{
  "norm": "rmsnorm",
  "norm_eps": 1e-05,
  "init": "normal",
  "init_std_o": 0.0,
  "optimizer": "muon_variant",
  "schedule": "wsd",
  "decay_fraction": 1.0,
  "final_lr_fraction": 0.05,
  "dataset": "wikipedia_en"
}
MLP neurons of a small language model. Each row is named by its layer, matrix (gate and up: input weights) and neuron, and shows model dimensions 64-127. Each number is 200 + 40 x the weight over its row's rms, rounded and kept within 0 to 999. A neuron's up and down rows have the sign that makes its largest values positive.
A block is one neuron, or neurons of one layer that tend to fire together. After each block is what it responds to, as a language model described it from the Wikipedia text at the highest values.

L4.gate135,249,294,269,235,186,167,200,182,224,198,157,289,215,263,254,135,196,208,246,179,207,189,201,223,171,241,169,199,159,209,228,227,193,197,164,234,210,154,209,170,208,158,241,204,218,259,162,156,233,161,268,181,250,178,304,183,105,175,314,199,214,289,239,295
L4.up135,223,213,185,204,221,267,243,228,158,196,205,231,165,220,137,303,203,238,99,193,202,203,153,254,155,212,131,229,102,181,258,250,197,204,151,142,168,171,174,196,245,210,257,238,258,241,177,115,174,275,169,261,172,187,206,219,191,185,221,202,180,154,164,196
L4.gate680,198,216,170,235,225,167,177,214,189,150,272,225,227,271,211,278,262,233,152,146,257,246,152,228,204,175,249,150,170,185,270,170,154,227,198,189,262,133,221,224,196,231,126,274,179,209,177,215,268,190,226,192,224,245,206,207,220,169,148,254,236,204,237,167
L4.up680,252,139,149,266,184,126,176,260,270,212,272,208,218,251,119,174,181,197,168,135,232,184,193,196,224,156,170,183,191,145,282,218,115,169,229,189,218,90,181,216,178,212,175,193,231,226,302,168,222,173,272,211,127,215,151,273,242,173,205,249,200,148,191,147
Short consonant pieces (r, l, d, m, g) inside words split into odd fragments, especially names and foreign words: Pennsy-l-vania, Hú-r-in, sy-m-bol, bet-r-ayed.

L6.gate22,149,231,257,165,144,181,152,157,221,194,188,201,246,174,242,158,224,171,200,143,161,169,218,180,172,167,161,252,195,231,203,160,168,202,176,224,249,191,220,180,149,169,217,117,281,226,151,157,171,212,220,234,223,225,204,176,286,238,206,181,105,289,279,167
L6.up22,240,131,281,201,219,189,111,209,236,200,189,231,214,174,165,176,153,177,232,135,173,227,263,169,172,206,261,204,209,218,183,192,170,172,236,226,187,231,200,185,171,183,259,129,171,247,124,156,229,179,218,250,283,214,210,187,224,175,150,229,180,230,235,164
L6.gate184,180,241,268,234,224,211,165,192,238,167,179,192,217,188,210,194,206,220,213,189,170,205,156,194,205,188,105,190,275,307,278,184,229,234,179,199,164,222,131,228,182,213,330,169,239,204,174,196,234,185,258,216,227,236,178,197,225,245,291,235,153,191,233,124
L6.up184,194,182,189,178,138,174,119,278,191,113,200,211,95,220,217,271,172,219,204,236,195,144,261,231,174,217,148,124,233,267,207,191,186,195,215,197,233,182,189,185,225,234,206,197,174,186,135,118,216,250,169,228,282,207,220,171,210,186,192,202,277,151,220,229
L6.gate211,172,164,237,241,233,181,193,165,180,268,198,255,210,124,222,185,164,206,165,171,219,222,194,225,214,132,231,221,193,224,208,259,191,211,140,159,197,254,130,230,192,177,229,117,188,236,212,200,189,249,163,308,208,207,228,183,189,200,152,191,155,187,246,167
L6.up211,188,239,143,236,251,231,182,246,209,242,192,222,225,112,209,168,265,215,190,200,220,256,194,252,205,171,174,190,166,190,235,267,216,194,221,214,206,191,166,287,196,223,227,163,221,247,226,245,169,166,297,267,161,188,278,191,193,212,210,230,186,208,224,306
L6.gate266,163,176,214,195,156,169,155,212,224,188,176,265,254,181,248,199,202,261,162,191,156,188,219,180,195,169,228,119,182,194,158,191,229,210,149,204,132,137,266,195,169,104,226,197,182,184,239,233,210,183,200,171,161,194,249,170,197,253,150,265,194,178,296,173
L6.up266,209,222,230,237,173,183,165,200,240,189,198,205,221,222,223,117,151,209,249,181,169,192,200,265,236,177,213,177,156,192,252,170,226,229,280,229,228,229,236,146,191,161,217,121,274,236,195,173,141,198,151,154,165,179,223,212,158,221,134,245,227,164,291,118
L6.gate271,168,255,179,121,261,174,203,218,155,225,151,182,220,232,266,210,221,211,149,211,159,177,255,228,206,120,182,241,215,269,189,199,200,219,180,237,272,175,178,166,206,244,168,194,209,175,267,172,228,165,161,190,289,265,223,138,247,225,225,230,185,110,133,154
L6.up271,226,173,196,161,232,134,196,214,243,205,131,308,214,214,217,165,185,145,191,299,214,253,217,190,185,217,190,254,215,180,169,238,230,204,182,242,223,190,274,236,115,233,143,169,146,269,169,233,162,200,186,205,184,231,198,200,167,153,231,200,115,185,213,179
L6.gate486,211,244,201,203,247,174,145,192,199,241,187,256,179,202,200,234,250,186,178,265,164,202,223,203,232,170,149,154,251,196,188,205,211,245,180,181,250,156,206,194,139,159,262,216,285,178,134,208,164,135,193,166,182,265,221,203,195,214,228,293,242,144,165,206
L6.up486,210,206,203,178,248,118,209,245,183,188,162,258,215,149,184,199,205,215,172,242,215,164,160,286,249,189,238,186,266,228,245,198,175,248,244,174,210,145,164,200,191,304,263,189,218,162,201,161,160,190,200,186,241,300,143,166,182,158,203,219,191,196,278,195
L6.gate496,191,198,182,219,242,177,182,192,210,211,56,170,192,199,170,247,163,275,169,176,163,214,198,298,174,237,174,201,226,194,247,222,141,198,239,261,251,280,175,200,169,214,192,232,194,244,263,175,181,158,152,195,209,183,179,226,261,233,216,247,261,186,230,199
L6.up496,177,192,226,275,186,194,179,272,260,197,132,248,233,224,235,92,156,236,173,215,215,212,179,115,186,92,171,199,206,144,231,135,243,204,140,201,203,209,180,136,158,180,168,96,267,151,189,308,224,222,289,202,182,241,231,192,207,243,169,148,206,196,219,165
L6.gate497,186,200,196,235,258,268,158,201,190,271,113,146,230,264,182,155,152,172,191,289,204,167,188,212,254,215,221,175,179,207,272,176,156,216,243,219,224,244,229,141,215,231,177,174,205,205,234,196,99,213,213,219,239,218,193,208,205,193,255,202,196,156,179,231
L6.up497,151,230,207,263,201,157,153,210,241,237,240,223,197,208,188,231,253,200,240,216,221,280,233,236,195,223,190,136,162,178,129,179,223,150,176,106,160,226,145,195,163,159,258,141,258,195,226,211,205,133,189,241,256,83,176,165,157,214,83,230,207,177,206,256
Possessive markers and determiners such as 's, his, her right before a noun, often a family member in biographies (Hitchcock's siblings, his first wife); also word-initial fragments like w in winner.

L4.gate49,211,195,165,203,206,132,162,210,210,191,201,173,218,261,313,188,206,266,208,245,163,248,179,198,233,192,129,212,258,297,172,254,258,206,191,212,183,154,199,171,163,158,318,212,205,196,193,243,163,157,251,152,190,254,225,204,126,132,213,192,194,197,270,172
L4.up49,279,218,206,160,216,93,204,139,191,208,166,215,243,205,200,213,251,176,128,240,248,248,242,189,212,175,193,225,244,219,219,199,255,223,261,197,123,205,230,115,205,124,219,191,304,191,217,184,186,193,233,163,222,246,248,162,164,123,193,206,230,209,130,212
L4.gate511,195,169,250,160,238,207,150,155,254,170,275,178,166,249,289,129,209,207,226,232,217,241,246,214,250,185,219,139,265,180,99,193,212,236,153,195,227,242,265,190,264,177,255,185,216,141,120,221,254,132,174,236,199,218,180,194,176,171,256,200,240,181,186,203
L4.up511,190,170,247,132,251,187,192,135,228,144,281,198,157,227,252,151,185,170,162,237,204,307,228,209,177,200,215,180,233,205,186,169,123,225,167,210,194,241,231,104,188,182,252,189,200,188,212,131,219,177,184,222,225,246,227,180,158,210,225,249,240,218,242,121
Final token of a word modifying an upcoming noun, such as adjective suffixes, possessive 's, million, first (Roman empires, England's coast).

L5.gate289,142,246,231,215,205,168,284,228,242,182,199,254,219,221,271,263,268,126,183,218,222,258,122,201,181,136,158,173,129,285,182,111,253,187,222,218,126,161,255,210,211,165,201,135,156,245,185,181,199,154,193,148,188,226,234,187,216,246,209,206,188,302,205,173
L5.up289,165,154,236,225,83,107,167,153,195,230,159,237,201,143,164,233,213,131,245,188,204,233,184,210,179,161,196,189,234,277,242,144,205,204,169,84,166,245,102,208,221,215,232,135,227,181,161,229,176,182,173,246,139,220,181,190,156,195,163,120,148,248,229,225
L5.gate296,125,241,222,148,200,167,211,239,136,267,187,184,177,275,238,150,213,218,184,197,195,220,194,281,190,286,228,189,239,218,106,240,184,244,221,234,224,188,152,232,216,194,232,214,214,175,258,236,190,161,139,204,209,250,199,243,189,202,164,256,173,214,208,216
L5.up296,243,117,132,226,181,213,130,277,159,192,190,230,213,210,195,130,188,171,203,160,219,186,193,210,160,214,167,218,240,204,211,108,213,201,93,274,231,190,161,182,137,237,173,215,195,212,142,179,206,159,269,211,197,219,225,211,244,146,247,158,161,158,223,219
L5.gate305,199,191,242,180,216,128,155,265,210,204,241,231,225,248,185,227,265,184,178,147,167,220,177,193,178,225,164,204,244,239,219,213,211,241,262,220,216,150,159,145,193,213,293,174,244,197,211,152,179,168,176,211,290,202,300,249,152,260,255,175,136,216,259,141
L5.up305,144,183,252,256,217,137,178,245,237,215,239,299,192,205,195,226,132,192,137,154,152,194,197,166,215,203,151,210,237,204,238,294,161,179,161,236,188,173,134,126,182,195,209,178,258,218,169,234,157,150,198,221,242,280,139,214,106,239,202,179,121,224,205,138
L5.gate570,216,249,193,178,162,171,152,188,222,108,235,141,151,237,151,197,231,187,251,197,217,206,130,207,165,273,120,233,207,176,182,231,201,297,196,168,218,185,222,160,137,251,250,178,219,185,145,219,268,211,147,133,272,246,235,166,126,293,222,172,154,196,235,231
L5.up570,235,154,197,173,221,177,152,181,118,190,163,171,187,165,170,162,243,145,224,230,203,177,193,243,185,159,116,178,226,230,166,200,296,231,212,158,248,231,193,240,197,189,198,162,221,191,243,179,213,197,196,216,246,165,257,248,248,283,158,232,179,254,182,173
Possessive determiners (his, her, their) and possessive 's, mostly in biographies, where the next word is usually a relative: his father, her birth parents, Schoenfeld's family.

L5.gate77,156,208,172,197,100,204,227,211,141,183,192,182,154,159,172,184,254,227,183,244,157,199,238,215,250,224,182,147,181,139,190,200,201,187,184,272,252,220,172,221,210,210,216,158,163,140,206,207,173,130,146,268,217,224,260,161,151,195,151,240,202,243,181,223
L5.up77,225,199,252,189,204,136,250,204,152,193,213,205,173,166,183,147,211,227,207,175,188,196,187,212,225,204,180,234,219,219,212,205,212,131,211,176,214,111,241,280,156,181,202,294,195,237,213,162,234,149,144,214,268,192,165,265,158,197,143,254,249,164,212,309
L5.gate122,192,234,197,107,198,191,270,217,158,156,227,207,269,235,197,126,157,231,86,242,247,206,187,185,243,126,202,177,224,190,125,269,203,187,230,199,224,188,179,199,185,238,153,127,255,131,197,239,218,197,224,146,175,185,244,172,175,271,206,190,128,214,168,252
L5.up122,162,215,256,164,146,225,200,208,204,209,250,195,183,184,231,161,189,233,247,220,226,173,194,120,192,149,196,186,174,154,161,230,148,213,163,170,257,194,236,168,244,241,190,210,198,196,227,189,161,160,211,162,263,185,198,224,299,185,210,152,164,207,178,263
L5.gate187,180,205,169,151,156,168,231,259,190,121,262,142,196,250,189,205,196,322,190,150,144,155,245,278,232,174,149,136,235,122,225,189,153,247,261,175,202,164,252,171,181,256,188,138,205,178,193,218,177,185,228,191,155,186,177,235,159,207,206,255,161,236,219,184
L5.up187,245,184,198,232,152,134,187,222,221,142,229,147,245,175,177,156,216,143,158,211,173,196,249,145,164,178,171,206,173,179,276,220,139,204,241,181,177,129,224,114,230,163,152,173,204,138,221,186,130,187,182,215,158,247,241,210,188,139,136,186,162,205,164,243
L5.gate363,234,166,138,221,224,216,220,181,220,179,111,189,170,175,147,201,182,210,159,209,282,201,163,187,190,240,160,155,209,205,216,221,162,230,231,181,169,170,233,191,174,233,203,203,265,192,162,147,197,181,212,213,220,159,253,155,275,200,180,215,142,141,202,173
L5.up363,280,143,150,159,227,232,255,194,153,232,127,224,204,171,165,154,153,247,205,236,234,206,182,193,234,226,216,239,228,224,154,238,154,177,157,186,188,174,192,172,199,201,200,137,259,211,225,176,189,204,211,229,224,230,193,157,226,170,268,199,126,220,238,123
Word-piece tokens inside field labels of infobox lists and table headers, such as Are(a code), Rel(e)ase date, Aw(ards); weaker on mid-word pieces in prose, such as sh(ut)tle, cr(uc)ified.

L6.gate90,177,280,185,192,195,167,231,142,174,234,165,198,159,164,213,103,211,171,202,171,194,211,217,310,140,208,262,153,126,189,166,212,173,176,248,261,251,172,208,151,159,200,209,195,189,220,169,255,157,148,209,171,260,273,223,187,236,218,180,179,207,193,232,139
L6.up90,167,230,220,220,284,182,210,126,193,162,204,246,182,203,242,167,167,224,227,227,148,188,198,227,191,223,164,210,215,228,197,272,187,115,171,248,180,232,243,221,141,206,216,171,132,220,162,227,229,167,210,92,235,249,198,223,139,166,243,204,214,205,248,212
L6.gate125,258,243,141,199,162,261,163,120,181,224,179,235,176,188,199,242,180,149,222,151,265,202,212,208,240,176,212,222,217,157,168,167,181,179,141,234,207,201,261,229,153,191,248,263,190,251,217,246,167,189,193,191,133,228,116,145,206,170,302,242,243,243,238,163
L6.up125,152,247,240,239,206,224,254,172,193,184,232,174,244,278,195,169,218,169,118,241,183,182,205,193,164,223,172,240,131,165,205,217,273,170,187,210,221,236,197,102,185,260,269,212,210,197,170,192,170,160,228,182,221,165,227,214,245,173,223,220,270,191,244,111
L6.gate154,197,175,163,169,169,176,139,217,249,147,248,155,221,133,243,165,151,200,197,175,235,229,150,224,242,203,175,196,136,250,125,193,245,253,241,266,270,150,167,266,175,150,239,196,192,216,176,247,220,191,183,269,270,182,291,181,241,274,164,199,142,206,277,206
L6.up154,137,265,185,162,167,256,166,266,185,112,201,165,201,179,154,193,252,255,207,213,258,193,92,227,223,223,258,235,193,189,102,256,199,227,214,267,216,222,166,245,154,182,265,268,215,212,145,166,210,205,215,218,200,141,225,157,217,108,155,205,204,228,189,212
L6.gate218,189,184,188,226,223,288,158,193,212,216,215,158,148,275,266,138,242,260,293,225,196,193,155,177,174,201,171,239,177,234,231,242,271,160,216,135,157,270,156,245,266,204,166,187,203,240,198,193,157,144,133,214,186,265,188,170,271,280,209,227,254,185,257,203
L6.up218,283,177,156,254,236,228,154,210,184,183,268,259,171,200,194,182,249,180,180,153,227,262,163,201,115,156,229,214,154,254,289,191,207,268,217,189,162,193,165,233,283,230,211,211,215,164,226,211,249,206,167,220,213,212,149,187,184,142,187,188,211,176,163,246
L6.gate452,200,161,206,164,155,188,178,133,189,227,155,193,131,160,285,190,173,251,225,170,172,169,216,217,222,239,234,214,133,183,224,149,200,196,116,146,220,236,131,190,272,299,214,181,220,100,204,278,179,185,151,202,231,225,165,128,232,181,311,173,213,242,210,266
L6.up452,160,188,150,204,132,179,164,70,174,198,222,210,222,199,236,157,254,262,160,180,217,148,147,191,239,192,200,204,186,181,202,217,197,256,201,240,216,167,213,250,203,196,291,125,191,227,187,206,171,255,215,186,209,203,172,219,142,214,259,209,167,186,228,167
L6.gate568,222,283,155,259,260,163,160,221,196,212,212,199,203,188,149,222,156,215,241,209,186,191,144,155,224,182,239,137,189,197,190,179,175,164,92,223,207,174,132,138,186,253,232,191,145,157,165,276,272,290,245,205,296,152,215,291,176,199,198,215,195,201,155,229
L6.up568,172,160,136,148,184,245,182,201,154,237,181,215,197,200,227,225,198,227,215,213,269,205,185,257,229,197,275,197,220,198,234,197,261,157,178,197,217,220,208,114,258,218,233,198,167,189,221,178,190,211,243,197,205,167,164,245,103,243,201,214,279,217,204,110
L6.gate621,226,255,136,166,140,221,149,88,167,232,176,197,239,174,232,241,245,213,213,194,161,145,194,210,225,191,221,131,227,186,190,224,180,112,169,238,242,184,212,257,194,180,179,197,146,189,173,227,197,190,230,277,225,186,131,248,172,213,174,214,156,189,274,179
L6.up621,246,240,138,225,230,144,187,233,177,266,177,164,229,193,183,239,206,214,172,247,200,219,175,141,136,150,240,144,210,164,206,244,194,105,229,172,169,204,192,182,199,204,234,180,190,248,163,221,215,216,258,163,152,198,296,186,207,181,239,150,181,142,145,218
L6.gate627,235,232,196,104,172,196,192,199,147,185,133,259,207,141,217,207,116,205,195,101,172,218,160,227,161,216,171,163,179,164,173,272,287,169,223,195,222,208,225,168,193,234,267,157,143,176,167,164,253,181,211,170,202,217,203,189,201,181,212,223,239,193,189,158
L6.up627,209,161,183,205,211,206,172,274,127,252,264,246,188,178,265,231,127,84,196,237,176,201,187,179,196,135,194,147,197,166,139,179,155,175,181,222,213,177,162,212,203,205,218,268,194,127,178,248,168,198,233,157,190,166,236,211,223,194,207,233,213,163,216,266
Short subword pieces inside split words, chiefly the letter d at a word's start or middle (bu-d-get, d-omestic, d-evelop), also larg, str, os.

L4.gate168,182,274,172,216,204,247,137,206,204,189,222,223,214,183,191,217,170,200,284,234,202,156,196,242,249,224,146,182,147,205,208,208,223,259,203,194,226,156,206,232,231,148,228,152,247,168,242,265,261,188,179,176,233,208,232,180,278,232,171,194,116,222,156,115
L4.up168,146,173,190,199,234,208,211,163,268,199,206,230,292,200,190,245,280,118,203,199,196,216,182,110,146,289,195,149,230,244,298,201,167,191,165,210,177,257,246,177,159,208,225,148,160,210,230,244,204,200,225,153,144,259,195,241,224,120,223,202,205,219,201,135
L4.gate200,227,289,233,142,215,249,213,142,205,234,235,207,217,250,184,205,251,160,266,220,188,239,223,190,225,209,213,180,187,236,168,180,256,246,161,212,271,178,116,175,152,173,121,164,239,150,209,256,190,185,187,185,305,147,267,171,299,191,161,242,225,154,279,210
L4.up200,139,260,201,200,223,252,184,183,176,165,143,272,242,177,208,267,235,187,208,266,194,125,195,247,217,166,195,189,224,129,213,211,153,260,147,150,137,183,134,111,170,129,181,145,202,226,171,153,211,208,250,222,211,146,273,200,265,146,189,255,185,232,192,195
Pipe separators between column names in wiki table header rows (Date | Time, Pos | Team), plus == section-heading openers and birth-year digits.

L6.gate6,221,201,167,225,164,224,185,252,197,129,194,215,181,156,201,77,136,160,241,272,202,225,238,232,213,193,149,219,180,200,166,227,227,147,203,176,193,186,152,249,199,192,233,191,296,177,214,239,138,258,192,299,241,198,212,224,218,200,284,152,183,230,184,259
L6.up6,218,166,177,210,210,262,191,167,218,219,170,254,165,192,195,172,214,202,199,179,198,205,228,231,209,187,246,171,191,200,163,253,198,150,132,217,145,246,134,189,222,119,231,256,189,158,238,259,179,209,274,180,169,178,232,200,248,265,174,236,204,255,181,245
L6.gate26,277,207,188,203,94,251,234,247,252,205,208,212,187,157,197,129,161,180,91,244,197,132,229,129,182,255,230,179,207,145,205,226,196,248,188,248,149,176,182,201,224,201,216,246,209,221,209,222,206,156,203,250,144,185,258,188,235,128,259,210,186,170,190,230
L6.up26,207,234,194,173,153,177,252,272,224,218,194,220,171,152,264,205,178,250,157,220,198,165,255,199,181,203,123,204,221,136,116,232,140,195,190,306,227,233,296,254,243,209,156,210,230,135,213,208,145,221,298,123,146,213,180,177,161,257,227,242,202,202,216,188
L6.gate51,189,155,250,159,139,246,242,152,159,235,208,152,222,235,193,231,210,202,211,223,174,201,167,171,229,263,226,174,205,193,244,253,201,172,183,211,251,217,198,210,203,168,171,167,104,213,268,189,208,192,200,176,168,215,237,119,165,222,202,194,195,259,192,201
L6.up51,184,151,265,162,210,167,187,206,190,234,259,265,186,188,217,134,244,185,182,179,200,202,159,304,215,221,288,172,118,179,234,172,217,165,263,171,205,223,166,292,175,241,254,201,203,138,216,161,214,205,172,201,239,166,181,223,242,214,168,171,235,215,161,275
L6.gate117,151,174,246,248,218,249,143,185,174,212,223,211,293,148,258,226,157,229,213,181,210,198,169,209,219,159,228,166,222,262,224,221,159,191,234,162,228,148,126,173,123,136,238,179,215,203,208,184,197,233,242,203,254,211,253,184,224,119,274,240,175,177,235,274
L6.up117,237,248,222,200,211,267,189,188,221,182,182,253,211,181,206,261,214,239,200,216,286,195,277,211,205,218,212,200,256,258,229,218,159,238,206,219,213,171,200,190,207,150,175,202,242,186,187,261,150,101,158,123,254,262,209,163,240,223,232,232,225,178,135,274
L6.gate261,188,229,203,116,256,275,217,189,213,186,203,191,219,168,172,193,191,216,199,217,222,130,150,188,203,164,174,154,276,204,225,204,175,177,236,211,239,192,216,192,209,193,212,172,85,123,161,190,233,230,136,167,155,218,211,203,206,285,150,236,216,253,218,268
L6.up261,254,142,232,209,271,257,168,199,192,226,266,127,225,190,195,211,177,185,183,239,224,267,166,303,150,217,163,214,264,160,153,278,223,212,223,241,169,179,176,274,196,240,226,159,232,193,186,150,248,262,310,245,255,208,185,161,121,229,146,169,165,232,257,165
L6.gate327,201,213,234,127,215,238,237,219,160,173,208,207,215,213,176,179,182,177,203,170,195,156,159,162,200,158,208,274,281,147,214,199,214,166,172,201,292,119,165,185,178,195,202,161,104,223,279,223,211,194,187,233,108,161,132,185,242,196,196,170,105,227,150,153
L6.up327,191,204,216,246,196,255,226,184,186,242,314,166,182,203,122,107,150,227,242,192,124,125,144,278,171,210,235,199,203,201,210,189,165,168,162,213,283,216,192,188,184,220,260,246,207,145,133,272,198,244,185,257,159,167,175,207,151,170,218,262,141,169,216,178
L6.gate393,222,270,169,209,156,229,182,228,196,203,167,177,215,202,171,178,261,185,200,254,206,156,211,258,197,165,222,141,245,148,176,162,210,189,153,210,207,221,103,210,196,181,140,229,184,210,217,189,211,139,196,214,230,203,169,207,122,204,190,313,193,218,222,194
L6.up393,180,151,189,273,156,230,286,203,189,211,221,221,189,124,201,276,142,179,188,175,165,124,228,198,156,172,328,219,180,122,166,248,187,283,173,204,211,203,184,269,175,227,210,213,169,186,172,201,236,206,279,273,163,165,181,207,234,287,211,215,173,225,185,235
L6.gate444,231,197,274,184,214,264,190,209,168,185,180,134,167,161,228,240,219,243,191,224,278,212,187,184,212,189,281,236,237,183,289,193,270,187,194,218,146,272,222,199,241,257,209,161,183,174,242,293,161,161,200,241,208,214,228,256,117,179,153,216,163,267,147,239
L6.up444,174,240,162,227,216,166,145,258,198,212,106,236,214,221,187,190,224,166,225,191,163,177,248,219,258,151,228,179,255,85,233,211,161,236,164,168,234,128,228,184,178,231,187,148,201,210,204,211,192,206,235,225,204,230,195,121,153,187,196,162,166,174,173,207
Header and field-name tokens in Wikipedia stats tables and infoboxes, e.g. the opening pipe of a table header row, Matches, Passing yards, Elevation:, Language:.

L5.gate195,194,286,271,179,231,212,229,247,152,248,192,202,202,254,163,173,183,133,195,170,151,127,262,166,191,208,138,138,212,75,187,172,173,198,120,247,217,215,188,200,170,192,219,220,167,216,171,253,242,149,203,238,204,208,197,195,264,168,195,238,277,342,218,195
L5.up195,242,144,197,207,218,259,231,173,185,266,170,155,173,217,217,174,141,233,221,162,187,200,149,264,225,235,145,193,143,225,231,291,242,224,201,254,266,200,229,181,185,229,243,185,184,165,117,159,238,172,179,147,193,178,143,208,208,340,183,183,150,148,206,181
L5.gate267,197,171,208,196,174,239,223,161,182,176,178,135,127,201,175,205,228,224,201,169,192,161,174,255,162,196,158,139,202,177,176,217,216,192,177,169,196,273,211,189,211,174,269,210,143,173,119,264,265,214,221,172,136,113,135,186,207,216,215,171,141,251,229,245
L5.up267,120,230,290,244,179,208,174,193,241,283,198,193,214,209,191,236,185,236,227,185,163,160,185,225,195,239,130,159,149,182,244,230,223,255,214,197,281,266,224,210,261,224,208,263,251,212,174,157,172,192,228,240,219,265,213,232,124,254,210,219,212,240,195,178
L5.gate291,192,195,198,190,219,199,229,96,219,217,196,145,162,207,173,93,206,208,240,153,172,230,233,207,220,217,189,130,192,168,260,247,222,148,232,199,229,213,287,177,184,186,202,212,190,189,220,193,153,141,206,153,165,190,249,227,141,164,199,160,197,213,216,171
L5.up291,163,189,195,266,229,148,207,189,202,179,227,238,261,267,194,178,156,187,209,174,254,201,172,201,176,197,228,200,221,197,232,185,188,155,230,214,184,264,213,175,244,242,215,234,192,286,218,208,184,140,188,203,176,191,231,122,260,307,164,207,224,146,246,187
L5.gate636,179,197,227,271,239,222,192,234,278,189,172,176,203,185,168,253,136,229,216,205,194,227,116,163,212,245,153,156,151,161,252,219,192,276,198,133,264,187,164,185,101,201,197,196,212,145,193,222,234,178,249,157,208,275,276,192,123,235,149,238,191,179,183,196
L5.up636,199,159,145,162,232,161,266,232,203,194,255,164,224,226,160,219,198,145,178,168,170,184,274,231,195,146,176,188,238,188,180,201,232,185,171,174,215,219,95,248,203,179,137,216,243,200,54,158,244,169,172,164,210,136,177,203,172,206,268,192,212,181,183,173
Short interior fragments inside words split into several pieces, not word starts or ends, such as bu-d-get, fin-anc-ing, sch-ed-uled.